Weights of a small GPT-style language model, trained from scratch on English Wikipedia: 7738 steps.
MLP neurons of a small language model. Each row is named by its layer, matrix (up: input weights; down: output weights) and neuron, and shows model dimensions 256-511. Each number is 500 + 40 x the weight over its row's rms, rounded and kept within 0 to 999. Numbers have three digits each.
After each neuron's rows, "fires on" lists the tokens most often at its 100 highest values on Wikipedia text that the model never trained on.

L7.up396:439543465507523531579515487543506513585529419550522550536480485558482462516618437474501595485530515490505523552464436591470536478518558409477512526537494459448480550459486531473513525517474432528520435546493467503490488459568538444460521465514510512530461460461445457409510466505500525474507528512469505540548521541501520442488458539529507498466554477514482534509524490472499450431502515577580458443481544530454470533556559557479557513527402491566520474405552424483603507489467421482597539509513490527462467491484519467444530568524512576539514481459531517519471511474491502506481483464436505499396471492479468557472484434489512474490485468527560587471494467565504524522573584490472481511409503544511540521541439567424417504476521476520484498524463447512504497516452563
L7.down396:453472511471523499495475553572493477450444524445537555439490584466544519449556500525393522562591467551464551464536480539453548466554429431464509510485458467552427489532516497513505404559516497527451516478498537536514454448539499471542466492516496512503506469577536483461514422451540489544479497467483504487496553528480427524514534543457480500512548494410499428453525504446511515539548512509498486525566501415536571454507536564531477552561435443482517502535445453449442452518553515528481403492516521465535506516555518506475511525471501420511545468500494530496520514437515498461517483462559491521449444506531411521467521474515532541522479467571483468392528540494494499445484487463543529450590507575514528503505526591467485472504560519479508476518541491462520560483525554
fires on: ",", "s,", "),", "ed,", "e,", "es,"

L7.up1799:524485501495503511588463559487450523544496594520591526523464477513494484524528490555478502487484509527450546485559498526366430569477526460548512465527532526425504536490531505457437481446456506526537504468482486547450496458478537542457508484447448482455533490553545503471554486432478551468522462510418497462451468480516475491526476512483479528484479464509503499515477555505479484439594442451520525526464537508530491454603480513533464473500578464546566487440508503529550464448480513507516534413481460503523482451526437466466498523536469502488474516536447527539536437500494504409472450466579481490539468537529462538546434523548514560463510510571503470527581589461508509512536528563462509472505470485577550527492483590508526534508514533450460495437540466521475492542495508
L7.down1799:495582510462500453496527585501437445503494456471473514494525467549579540435471539492520520481483563519491431470475466470457496523534484462523479486468429493465516496494467474551479559529462530443465541468592558494574493517496491450485577457490502506488503428512522549532504535492493439408520503491498458454493518490515517524512580449550515525457580479535477491487487587456471594450446480428508600508457470535487506460449525533447511551476491554514548526526508546505543494478472454540511508491477507512591415455436535420524485485485562468486512518408563529528419501469549481517568510518485533489468530470492554515474533458466500485508501509457530503518508404575516466525514489485460522594471485440469480509488505507467479419502493536523570515500522594413517539460467465
fires on: " c", " C", " 3", " b", " (C", " R"

L3.up1811:519542502519487472474517445461482439527486503504565467470479472474554505581472473468534512479608565498468536488531497495504451489448522552461505513484473513466446459474463531536451509517447533449467514485508543533456470471483504511499489519559502448545593476478437476500507531472467564513481523571529503473458407477463520533552522563519534524508445469519518553450422518497532444482525477440470467493559477411498547525474525514518483508465422511507514501471546513528476442602512558528511520469520502488467518482474519449526466494535486510558485499545495443457454531484511486567452442475505492470496506480502459447387479457481460506457456545482445450448451552498531528521497531495462541390471503461490525545536484479494495526515480508525532453464436521448494404454461541
L3.down1811:434508509477458476572533511524439501485496589494482478440483500470569542471525568505541528453535452488488526537454517456513550537465519540469509458468513536497408519468515564466449433465527510502524554500501487528519558493550518499470504487542591423575529544537547503468552534469468461463517461511541510437483416512579490505540500514546474458565438533497479444457502534381484493563508521526454472489458492496519458550487470476512516514442501481503451483501479439544541470539501530514379501516458524567501491544573532445565505524502476449507514451526461463428520486512469466534425478567491492485503436553509528509511453512460464503488494395495508450525475433583503533394441434503470480505458540495469542531479573516578490427399513544544536514495457527452493487464437544
fires on: " of", " when", " by", " |", " member", " to"

L6.up1130:474499503520518545463562495467520566513496444505476529516563496546541485516470555447489540561528421529496512475495501533492473563451532461494520525487498420496455489421495547477535459460467475469394508470465528458535488493457466568511503537482518535474491514548509523493504390430523438449426477501474481446505584498578437545483507534485475503520470509506464562531523468520542429473436497522485555581483492461515449510489477518515520509506563581537540522524427521522437502442618517483446555569566501500477453536533502552510468500528439518452463479629547564476457509476496460397568517537498526514412507545476557493529478465569517520527514505473472434529436580481563498583445532518506547492469571567468509490537578435451563493467543479492577472468567453437519514521528495
L6.down1130:498506514529544485460511553510565472510485526505487502458517513496460477527466518479478457449563453537469441499521441553507467502395493531467560544506552392436485431465466547485482446514496545406433470489521499488467523473483441486586479488547518543440509533535477517568501451483474474479530526510555516486507482506449466464519581476496426485507482505532499481458508476408480468450505549558456443544498537531493535476435585522483533471483521525512552504530505524472500413464442539558546472560516528577484533513552460511504506469495508468495456546531457585543528572461600480494529514469495527514452471560506547486470471553507474477447431511477505444547477467455437541580483471456531514507517449570453536513482578477492457569465481474525488533498480519543474525439498456
fires on: "5", "'s", " its", " 5", " 2005", " 195"

L6.up1862:526466559480472495539539545527543471425511509527515514477484527522527559537560475518460492469508495554460469443526432544538516481538545628535475521531588442400580449531481524517527586501527462530463495547525464568533509496562462473492497517556508532520517495587520513462481483541491402470571525498497518515546576544425468498430493474548471506459502525525558481511519553501520533472508556475429494431454523570528459558430441437476498533502482505516573510490592545540435413473572565581515562484500466585524548527476522442455476477453481469585482488559486393518484502497466533516467484482554529487468504460488551484438499423566480447511446502569501493497531452525511476496490447514591484472524479509544472496499428586545499441525555486561518432511517461496449511481442471
L6.down1862:500553489553484473574559537491524493519509470452487476543464501527487499521590434465499505528524553509558537522491491556521502503423437466525504461520488463490518479452545444503486454483557545539482489553469495453492570467506435573469483488482540479514530517457490523481502520471470448551539484574522475510525505442525504515520473504457460562476505541472470552528432514531564536538486540462452547450482481507495525510527462516419521543559514544536475469514585527501584616456507476479567550488557443506512518521506491448453460585495515481560499446509488517495430535491432527505556598470520522487534437465435428514476417587500477511452476513567466488473513465500499515486518513451458554508602476484528657569530563567543486513445502504433485530552543504479398464476506410
fires on: " or", " and", "ct"

L7.up160:511497496523459531471448441498529466515515564495489499530533440520481545561504459520542509480457481476535445485499484482502507468495479569446450537542479450497484508437533527485523552597566535465503522493564502491550445480465519451523470560472481530468569475469511500456527456525553484493439487464479458484594485485484495462538498596469465477549507457479536550464534508448536506519507493544510534524470494477472463553537458498495569515474457534499499479526556556442462451535565546516536554501521463497472461421466522489471477456540478431491537509496552488541499469544536405473456482578390439510458462423484555472522449522517495575511426450551459459476509574536484526483472484444449460517453402475516495595511491532501569480551517467437562485489500466507529453526581469
L7.down160:526451513502490508390491489515427515539542572453533518534512501564473612505548499446510512508473475489439422520473467525529541520494579461485500514495563447499517537510468475495515489530522491542484514505548528463517469494563468492509501487459496483491488470470513494501481441484517507457556522525512456512522543500503487461497452554510507500540515510502520546479549551512474452531464515406502507554527549515519606416489482488505458508440480489431529426547568538503513513493436494533452437546542576551484474413563540540497587436430483515489521485588480506493464500513495503395469496482417492562532467374485506486550532488556532495444461526501444472442507517457524566512489478476497471453514501478456546524468504496513507532499450573475488508550491519561483505534541482
fires on: ".", " C.", "i.", " M.", " A.", " J."

L3.up1313:442478507530506530554504509546580451480537504471355492564538540493476519513476472527476484484473512511492449494527476569545451515544506458537496502465511592481534482448478446534516547486533502479499463454482566538420485511485470445484496494493475506513555564491508583499524540496578436461542533472531529590494477494501501456495463507491537439549457508492541467448525535460514570468537540467508472454516494543511473512541439496433488464477477558535496541450547584493465488482492516362478498515453512481528532567525498427461497550520464528523502448534490450524470559556502538459574488491490612550453484555513476482544468478540522513523496518491509454571495481555472498430559465463530507465463512489523497409571430487514538488562527477541559458491495536503512459521471510
L3.down1313:517484490497464531479494564556453524479451501465584433511511462478476488495484504472540481546539551470538479476474556480481518481478453494484509451518431491504561491485569541457533373522453509591516475566564491539543441536453484466591436456455493496533499514574538497428496483492422539496527501430503469497435475536481500528430512480535529525466498501490474585535465457517567502518445486504430541486510544462440553550465494481457568558466527430521470502487455502503477484497517447569459466547523514528460482494488513541473514452476529509421516492483487515509507509506448522477480524460494560473555444461471503469473556545516454469497531527580454526484462536496485482577494514484512537483459404495454459530461567425497514516482434526452509463497561451510428603476555445
fires on: " and", " from", "ing", " to", " by"

L3.up1636:554579464534493423486430447510539532481475451440481469530561508560460548489439458596492510445463569498460524469538459468497367500460445491502466477510469442517528541471550541515478521540522493606428481493525527485542444465424539393537482558499419577436477451563542459507478505457439481532488387543521553487533512408504474512486543522466449494470514552552501505565499521500523519436517481474477515527473489468442530497431521488516501509510522445480493551493477445488509522473481551517488509415591441498474543518515512565538449509495509445469404481495489518450496488488493514462476506477486471484509522447548461506469493516464501532494419529554487508493471517514489492527516460508536482454489469554513525584490485528511549466542462533434465483422477465492489530458472492
L3.down1636:494508518515456491498492494465508515578501485500503473499451459436553458473574506421510478489558496510472491530466459550526523594510534476530451592462540516505571488501502497445421446460529493484506549462492462539473626483516493527491457486520525472548478453526523530454553526486507452409428560520547548509488479492513604478585508552557481471500467541532496514486534489524448469510464490492543545502509508553436425459562506551531420459477462530514453499458535524593435502495595445497523542477453532483483540493598518558521419439467502540529523448522493533573537462531507549518483432449537541510493503490477576438509529490489512481518476517467544558439546444489529555526488545473495542495456545502441546511361542447580468506466515475498469525543488468508475463586564552
fires on: " one", " over", " up", " under", " some", " the"

L3.up514:390502479442443442503481482542481466543513476482483499515495525554520482548462520474529538415527542506481487522478510545508521420530452485466551471489474529430508508478550533491512482483507479533525510409524488487528482493491510545493523474460538528510504445504468522489458558427526460470513514474423485565479510498573576453490492485484467504486467510561485515542538495455532564443432453572496476552462517505445525455606471499489509480529476482601527504507465575511513492547508476530537487492485473569505564517471527460512504461532429526558537532523555470498522513560525437497497481502501505560520458480513570474454476511617508546484478456535527486579495456509432411501464493418525573421448523543434446507446479526521554487603497484517513578570473455477468432542462524
L3.down514:453505541526457499527442473503508543525483462485571425522532574456472522572503523489478455531460486522441473459481499539547503516480478488528512566478459488506512489485479491536508481490537492431482510451493405513530431540462543450535581471600449523575514562572463501462509522523523485463460477517495457518580468470452464517501552501544555536558525484454457421519510476506518449533552482514444533516545459425576534590453465515431450427489536501471591485503511511518465523447473452451445489445406476470497459543487471527508573508470499527535455497552477544561431461534452534465513491467433526501517577555484500514581532488471448463464557474457492496438446525458567491455609471544514529463546520577501519477476534436436462488470462507449593449439495492520497444501463540
fires on: " |", "ed,", "s,", ",", "e,", "ine,"

L3.up403:466557451487479490566520500454465478455505469510499523479418523465491437473495513566510500493519462516483472446439500506518440521478506502485488534543456514461486462509505498449479522508521441498480495532491510520496535499506516473487537558484520561542527546528558464521484532451484525490510486420490515513515563480472511561481432531500467429543537527460513500515439528509440441511490468482549437448465446451510533560574510495480485522465572498549498478471524521518496485506490536518532527541467524508506500543544486545529445527539543583482459519528538537426529511484506515476511470518449514558457489529472433499478475580462431515509518522453486446482597540541450547461444487440530470524522479413532633531528421469421447493490458427556481439459498486473474542549469448
L3.down403:532517467464441402459517483549477461488514549458550434523498501493517522455496620522445526527478504511559535554536564491515487448503491550544540497509497497436459529512465544484511451542598457523466527589506494454485576531595484557491508525450550459494528505540498507553480485504567463548439512526524458473450500449503432481509449534502505512459439416508416490489502561500518516574411493475540514555483525531518504496546464478532545542498518503543477538504553539471520500466472456469422500493427514563542548468482582498542434553495515474507508483545507449507476430556519523499477519509526506500496505520444411483425535514445493467518513531518486555426422469503505518434525468465547517452419472463562504480487573508552500488484538562440537474534444483531460468430520486
fires on: " to", " |", "ig", " of", "and", " for"

L7.up995:553498534526493502512514440444477516425564504489544494472541530532523456562468518513475460549487554504487480459559425500490459514517526466515460465486490515416471459393535543526409495531520449448450453496510453502542567544550523535429508595466477476491435546506469451557452555491513469576506527464461516435517425565485509485488538471439483442467461500471419526531448469482460492436483481547545496499540566547531446478505417500534481576546575446500491412506525543470456528488486507484509482501520488522550490440489521456487482486445517484523484545506579559469481483516572510406448506469556529531516443547462546517513497503493525480538544483436486519563483533530501557479527526473522471464529453503588520428512445523477539509526449495575503491570420489458580468552475523
L7.down995:556572441548449561507532513478515478449514560516468458422564591475515579500405472447463473532555574507481438447510473461504529519473536480514438473438542535496453501469461519479532521470468521458532493551529565514569497510528468506519503560439468491466440489540526506535501543506543446536522498495508474530545497507471469530538524471470448506445498475518482484533461501458525521442451484492541487510500526531550434509451481580484470476516551403585416483560578555483456521443455505502496530478458450491585491515465538454544461503464562577476497529566466491479560447549558453456498588588510570518564563426406516485504475515484475476497457492500520492498484548493438483496510492556492543425493439462606527422540549563491447468443466537483508542542513498482523489536410505
fires on: "o", " Do", " Po", " So", " No", " Mo"

L7.up945:578469483554543494507480452474495483459464477477520592482540508522531535462439529492527515498495520470442455544479413447469456466576448483455485469446427481465519513479563564480501413515552546455478604510507491482558529505441520556530507501509463508525565475486500513532496573487548504571483486493511512498554513519425467449434499522563574502538455505522561476554560516505509484460535501465504469457489503476511470516487463492468479523394501541482495381524483584446531491520504467518546433515470588518550425520531568471498508464524543514519534512459517432478528520512533475520495564475449626519489514498466539541471516445526514519418483472514458560525541581512482505469507482517532495504442409577535523528602542403418535454522417445535496548538426511513480489440482469
L7.down945:535491463475537552526526489503581473488487469444513385545521556526448531538527477531518416503491478523509514471480457478521474471545484495434451515540466514545440578486535544429515479530471491563454522513487531491497508546495477581439577468526447521443452498468537531552565463462496444438532573489526480516517524502528505520558479513432571459514501412471490463478538526522491522512560412506489449492510498505567438524475492533515532553526513432473490441527496472558500498454525470519476521577491474523523548464502544545479486463482596535483404562579509521492537448503459408515493511483513557580494490503469500492508458508534463501468522496541549524572555495508492490456458496557554528458530508491494494530533520478448447522467437517455480467450467543540482479455410432
fires on: "o", "ino", " Do", "lo", "ano", "ko"

L3.up48:469488446460517542512483471533496514512473529484486453518499477567580494547451502479452493494481475484583466447549487587502457404602555530504462514494455500542526475489529492385403474512515465515551473485528513536491505517473501439548516496505499501482489531491481488504498573487479445489479560467473493501471514485470468524551472474480503513500494503581397473524549558565436510427556460450492451530581489489460539477528459447493489497534580499540464496468502511514459475496484434517603483471554515525504530523488452548439574557481488575529440489432492518502508562462506489545508463480488566611433443507553434546504538499511502506523538535467501433526531542532475514514527454502497500470504471539493488581512535494538566474544503490435488491512439512518446516452471497
L3.down48:552463465507471493508544523589497449482517461562541558490506514437466507458538545480521505443518570512460556516472488516525511473433420560481463492546542516528500485416485431519582553487467459553417613502546524487528518511547499555461467448607467511452386533594557540494473506552494542523466458509530463533532477451482509522510555386546494433522518471466572545472443476457525454530463533494501511502463473520515465522449555487535492495521497430490524500457525539572472505490467475480473446523482514461515470488520606480434512460538470421536506461509458484540533478615500548512544532468547440477506458506487492472530469525494496476515437511484548577452440540486448500466473428539521539501448459541488524444555540515503509512458527518544489564524563532543519445500492502
fires on: "\n", ",", " and", "e,", "==", "s,"

L3.up392:497434566482465445514574443498446623561493436524544395506544557457481521479485541562535424478447516560429591517499522491468465515498524490556501556457504515447494468507528496496532477495560447448421455493532544564533470456425496528608505490455520427483485502507482485532540523539376457482530571464562491435551508534515553542534496386511505514463528519469556513399513513495526466522497469482506531519497552487517489459490517520464450492550500532470442500508418491550439516496566506493491530512515515499531539429543480526538534509505469517461492520546549569463453541540494504503536561420535447426432535498440506514417491450504504495505509467531563459518445512500529575465529523539476508545487519477433582568499485469518513477502518491566514409524544478456438471461555517
L3.down392:481481470540544524536519477457513447503478486585582423427565495504486497518513517542515456515460581520443481531518469521450512516460552532576467513537490462469494530529469530527508553532478469496505544531473486501416453512588492498471465525502480543529447610587484493558481484486489536431531523495499455484395581427486560504516493469514473474514541528454450439437436474515496599527464469458454471539493488508532481473458513423489412496557558459483546550491493492509478510568512533503478504472545539493574519556472540428556519397459527484560514498452511469579513396502550530459514450502456477560469516480462514469502551494502484499513465460478523497546420488490452527472493451486510449480459527525517532443421542443487514511509529487530495511550464413474507493470495543
fires on: " many", " of", " few", "ong", " several"

L3.up1612:465524481436464485424468441499432450517505440555473574502490504545539538490474562547527505559500537472501530483508490505450517515516460505527507532509478508501476519491480508445568432516541507540503559524554439508554477469435526510448486507528536487612498463493471469532478483496498463519529546497440510574493473571530501507480553521480408501507532570476461520554569438613502621499486445458510479619544508504473519519489567503481477464512481511499430444475482506553476491462508526507478473491507507510494467422533497505390489460516552512517495522519482478451445462548475517474534471421445504473443480491476470520510524521531497490485484518513505489467486424523475524505532514518552504464485521585421557465484478489502467532446426517527504531546471448421481550664515437
L3.down1612:411507478498492457577548484486532490514491474496563520475540547460503429445602492588538490438522563529473478512485457506575535505489513464489472511540442436444526539471514476579533469455575512474487441516414566453481516497505454437501463501465522521473546516428572513462476522485499487518583471491520510515488519505476518513515480538436566468523488460477493429425511489488531473477503529537471533491481503418456466502487552497458527512423544415445530515518475497475499505441539508474507490487540478463576505514438489478508540491501444567427556435451491483498527444483435543433547557419520484494512565445559463609502473488416489574550542537511524510561539504553503508509449420537510515476534413495481473483436521478455476535566531451490519532415515602534452498482455487
fires on: " into", " off", " of", " up", "i", ":"

L6.up1475:472566567543429511450525444439530513537439524561592505511521593460555564484440493504508522524518521554441463512478484458436476493545551504498465502555457463475532500529597530569522507470482476543540533508503524459515491557525511491611530519540520466562591567446415499498455510484505466531597465497546481512543548520491588413422508470469535482549468476512537497444577373555562554544445492460520478508532463466482492549545505510514461490483421493550496488468512498478494452480440494483550516494454588595512504514554491485468532529450546501528457506481446467536574556506426528510531533446554506541464513523504519521493562477456498474507491496575461505455531460478487519418411458447467506515435472473502508453534474534507527523471507480468429451508551497454407453533561509
L6.down1475:484497538525482498495505474497556443562506516486580450575548517504526542447505410516530505578533468448529468488441570544515485541553502495472516566469404481521477487596532513528486585473549529494516503487560518571526445523544472476442396513485527496522481535469496481558480482506498495551415492446476474536482516481540515508501467496556491502518476408457508476505491447467513478580485452481479571523601507486482472395571482553583519528442475501541606510563521479528515490501496517504533473461534545555544558420435560505563473488461531541525580481523515510490584519506512530497526508538524544522511518541501459450536498527438514504529493453523449511492558552458409491465513499573514525563524531480530489500374556516560526487552531533489483547479596485526567452579488520
fires on: "m", " ", " |", "yp", "v", "er"

L3.up1644:484450515478505452531548510494440454512533547577537468521559480510556526557430468513464441473452454465479470489531511502528418475467466516518496480478520493469473525535515467456477479552533493525464528491489560539517430508526517441425552462575522552465521527508468509537452504441516553591481531495523467502484428482473487479502568459509407519436565553472542475510567468560512513430490470566464480577470486519410510459459486495465492492430406453452545458526496445552504489486521506504535485519451531510502499476507512440445590485526485462463503505468511445438499436429534454475547538460476513528474533502453553427467539462495572511500498504465517443486519470519452409576445443571520379541521468490507387532436466572588527439568469460434492492475438564546522494478518526
L3.down1644:561544516456492494534471443531491458498514505425486523484438496523530431504478481477424528521448453511501501517509512510459444487519513520496530529457484570581519549476529462521465444525488536481491423466493512525428489493479431445488453554525444487416461526477502546507479469479530519490498509561523494490499580515486497523502490441505586480522535490500515537519461444466500491526506575514542469439490525522556527530489510539488538525534503543529529568528466513524458539490602485563517461561520533542464428552513533523496487482483431523538537573507447537465427501541522549497508518471516483496514524565522533472469479526533528546480450504474510434465504521463475474475539536480479618449467508489536525563485588456476467538477490443539479475513518487525514541440496519
fires on: "c", " ", " A", "ă", "A"

L3.up1741:544454532489552578517541536536478521434530485522471508549506570498507612499459481533463499530514427500512495524442447491563546485462508473517456511547493587462495442480431507480553561595547412590554470485487554513467519455528460464471521526580480448534541478528526589478489478491477587445543454464509502479512555484519503466490514495464444509478496550528507437473432552535488460517446466535479547459526522534465576507417486488512432440579515423449524532569471526473532515517515463501544490538455463490512478511540545502468484475545445489586463486462452444500456493453493483551477437455521592519486446459495433487552537474550578569517519508414511526497475468518503483476554446444454483554468476483530549489496522486514542474537509417556430436547500483508482515483456508
L3.down1741:541500556534473541496537533484559462525530540505536506524550501521501538527509544422509504499462491507505470509498505534549442450518454454502490473515508496510492459505503501493456492477501556504515542486524550470513488452455464547521455501578532459540539462440427500597515467504404550499478505401465470525505607541508530404487445571502516499536490583487587496543513445492487502457433529492523523442499509479482492491437569497496596441409507432573464522441428538452589535535467527510517593472468488468520520481477416435528460509462511508563533534526490490483463527460523563525569500528446513458496520450512505509478498569488462498480522490547451360477611495537587512464501510465454504434512514524545503508502523459456450568433515506550538527460506563494434455426474510
fires on: " and", " then", " or", "C.", " than", " who"

L6.up1570:477502510460463487506460507438487509500496456561455524535563541522504418489452483535490501501440555533436548531470516543442474509478405531530519582567456502555513466472509477538523498496541484519506540487474541491469487497534545518471500590469471542545491426609527468485513469459508488517470531525428484500492477500503551488524492481523469479501515504460563534525470454434572433492503404518477459529578501489471483502543527464433442467530445504484421489467420537576452451497490527480574514474488517546466487510539534489434529474512462480562545520569528556461452468512474488478527450447439494544468506463491490486471478502447521515547482446511507497524517501496586495490462514510546540575550500529496489578456441548451517480530505445448525515500521588493455514525476434
L6.down1570:496491499504561472504506516490521520476455509554491446528529437559550455522525469529440454492509449516512436543425501472579481551512465512439521509546512490524486541521526490463465449471387513450518500527501466549472412471535541571452483485536467519493509439459551498436544464429470534492477470516499494502580538465542510470437464536512531563455555522580486493494496543575501457500479522474451459464517480521441460514549533512505414495517592467422462488510484508501503535548480486516561521517491454449459476573475520539508497503501442524493444444540538502466538515471507525522446472468488410533450461467484516518504518456522555437393435584553538502569517490562444575495488505445521525503550529509520426471495390471550485466524455488432518489457518524550475533523441544
fires on: " of", " as", " over"

L7.up862:531529519480529467537477539540518437528548501499531511430506464505502539500528499438517529481578433526520566493544505506481438490500527519509553456466479494466501474556543548496447418534481478453485528531423529488533496469523494567402423394572475521405510588488551521510555531458536518481538520516456473523475515545530475470515564535472584495486433538545408487526536494476511587438481498578488491492558521503426520503523545513499571428477453447516523547439533510497453498492503470550573495453540525471464451593519511448502467563502517517481525525431483429497541459490511463471537473515507533390465533490498454526451540561552410515515442586473485512460460475498485403488453499489544437479509475506523492457463565460452548491487566552371520459557443516515534424488540575
L7.down862:511532461493539463432424487536395458500498486476562500566496501548552448465417568519510541473451518498459481508478602419517512490459460563493506505555518534408474514483496532514473525545453495493507450499426438516451501503489445586492555455475501483517437475469555535471490583438430496494490473513568460523472507471526531481440539488494544449432521500489503570500525525440544503538504450543450471457472485529512463460446482540542471489493517496474480505459447496562466517497511449548553580555512478477472482488490563505604507516527529529475477567457486442509486471417538499415430520479514557546497548480531506424528492524539561485477446479453443506507429523415479488489437470481480467462502554482521533532438484490420511458536488493515488527489394443514600483506462527
fires on: " an", " An", " (", " A", " ", " |"

L3.up1393:440479464458457553498483503525393488511438516545495447527557613568473494508466463505507457476429550531431505552436490483505492556479476500556515469480479498475515491481535485521554509470465458524440453554551586473453410507469467481447576507524454496587516538478458433490501479482499533493531511546497530503477444470514469494521587492476457485533548499465478496522489456545504457507479520509476497515519504529548505508542467487559482409470530514531493517501447548523587506530504462472485464454481528531525517424512487493500518507548481512496506459534562576425531510585475509461499520474446501465506466568559440532496484513465506521501462495478458465494513504483537567458466580516486503537486541533494498556521531417506516545452460530499452464561578493469456537486496474
L3.down1393:434519508562520564504492470435526462509436488546465539497545581506573484489517549605522477475499502555463539455469523531539532518431497548388451513512465500493442503466478497554491508537514473507518461564510494479515495521491516469525486534459509542523564431516475519480461513445483514479496536493465489485479541512526476511522451484462518519467552590533527467495582451509421512496492532499519507427493548542486506531519489520454428554475533480544470500500440494349523545510487566561526473528532415505520525505506591429544546513437477429514512437491521450476552463498505528499452481537485499584492494494558474543431420487468477529552494471531467483523485472540472531533529510533487545478541473541514458501562528498461486531524502487475555456498537488537470435531517499
fires on: " of"

L7.up484:468527461530504540497463464517538479503432539463503493509412565500513510498522479494523466504511481517492503542448395509528450603538487546585486488517570484451533480511508456531542443525557396447519502508538502443484527491521481503486559518533436506403497493497490467394473548606485462528455538452443548482527503550548552507474515533539450533540447440596552440565530516473524514536521481467587548509576462488511465461540568460468532526553474561509519528422481428536536485530495490513504546550527454493538520500524428497545483455481493538452484482497532471475535505476484485546411473521548500601550492576542492456460517488457482508467585537600504521538546488456458461508409499413513497511505436423522533493462446493474425483525536486516531520553450540550538463452444482
L7.down484:483511557497477469485550506501491461469413435465470488498443496503498441456527546476517496463482431496515507557536497430453569559512513514490452556497565547501473530518442496505524474501472462522546486436558465435482532417495561500534508497510464532518550489465467546497507469432463514429465532515486526531445470525446476535477466494459440501554496467480447457422475527550452532532439500493552490543504538484517575450558489578516501504458483537481390490414591496496579470396451514495503528419534470454532563486571514482586504481431633546524580483527437495483443458539491550511451527497521544529539476495496527465532530520441540514546492467492486485501485498524516499490487491519527573484459509527507557426486477566532493558514460437525568503521484526482512503510430535
fires on: " |", " (", " of", " was"

L3.up522:463462484445524471505540494525437498552486532493477540618434528503497520541470464540498512423490539448507513486486429483525473491492504553451521455474453576544522592455534471482472493470558510500523384404527443458489435513500507521485533433495563511518477487477489559462489471534522491525532477435439564538557505508501550510500501534460530500546521611555451461540476474487558529482475436504470493521493525481491475541556536447538523511555478456512543488507567518469520510559459449514497510466509523528548539531429516481552431475539510589521473430452446475528542534552453446489504463451533614544488526457531523472476553525510542597504566510535469586489536469518471487517518500438493558513444520520513526533579509537502587528548482497465441496502459496522529497508475524
L3.down522:515580494496597530476448508449563480457467450508494539569516489550545543471499542459504446555526474491556476528541457493504410574497496432473440536485497520483474479547496445537533515475496529525550435440502418512559486599419519531543552477514471490486487560564517525524538521541476562542504468496495480546502550514514513489547512520413514554626478519534496423444471492520522479554568478533436452484565530451525516472498411506550471500446478513476498460497518470442475481486400522423478532438464468478486526569555498448500510600459485580555491426547500518491508451534504503511480525515473533555502606519565519558526562444470528474444431523470473455480496578446512463490561530562495544534479509529563462452524481535479502481550557420557509393465444504500470561586539524
fires on: ",", "s,", "er,", " |"

L6.up620:565442481566496578481477442460515472490497470497457471506494459520489485532500543533506533572472486547490482508504471537520476491454470536493483469476483477529480513466527497559496491545552469457452495530489508494471422576462503462510486473476539494560476562455497566559547453446552508551448539543510462500501481454542489382566525503421475455474502583516496535564479520450481449537505476558495498438474394499503540560481561500507473510467525490421486496514505538454430462531503537579556448525531505389534456432511561548515618602457488465549560566624540498500438468481463457453511458493582512446490504436499464456468471467496491540394507477515528450493493573528497446505487553467521559615484425504554519510512488464506523516460566477583494437565545532465495515494467541
L6.down620:477542526484421526498483530542499418504518539561485398558525519595531535484490505495535501520483431483440489565432545504527461467474525502471468442556513457553610564584535427495543497522490541519518516515500485487494513457476576551465543455523464505520519538456556482473554518573499543425578522433528486478499496523407560478494462453503460505468562526483499477453556469509492492528494490490558556435510535501538520594548479485534498530502492556553524536519474484483473467509460542562447535506467535445549554524493526481510554494526599451482484508499517508473503447542516527482512430534411476565584550423391487478586507491436538512483541470520511509482525527523512531451492547457470431482523523475577490491454495503559403500504457452541466464499532480546442422484527522
fires on: " G", " (", "."

L6.up187:505472519437478470518508428522498484454489488502523520532407559523471444535429509512463574493538500559449543470468471554582501477552502453484519415453539477568505549555524533487466506548548525497427530471466486439490493494458444445440552504505456490527492444479454463501558530513516488472548521504484544475515466521469513460591510544467500514518539573520507472523544508472520529467520484517555524528485470519495446576480524462466489501544430464504503550439500469521557528458486462540538516540461525510525443520535474460417508463468479551444427529446483489563413631450530514518502439442502517479510459542501469470520497539546521536463532466505486441525503475543502510482526507413503532428502515565511533515485514501428559484514540535517456504578474519507502483486451496
L6.down187:509525495516456480512494485463492510546529470482526515473427483451448448498490444521540508517598497511453549543520513475466548479510507516505470509424555504529499551513466568454543434477429551487460558491569548524461413475471521500385513558513488499512479478545505513431560481467471422497490522512505527481558472519456565523521530483480505479509542471505510486515605585485502516513581519480600505447498473530484485492489541519538498465536484516536576476463517425536510560396473485540475468553429519530485513549516509524499477463508417505554477502446485534474525526490504542506534469499501526527486547495472520491476477527432505503517475450501469484454447470523453496493581538479494505468421475569464486548484494513494471508608531533513467534522551566526503484486532469
fires on: ",", "s,", "ed,", "es,"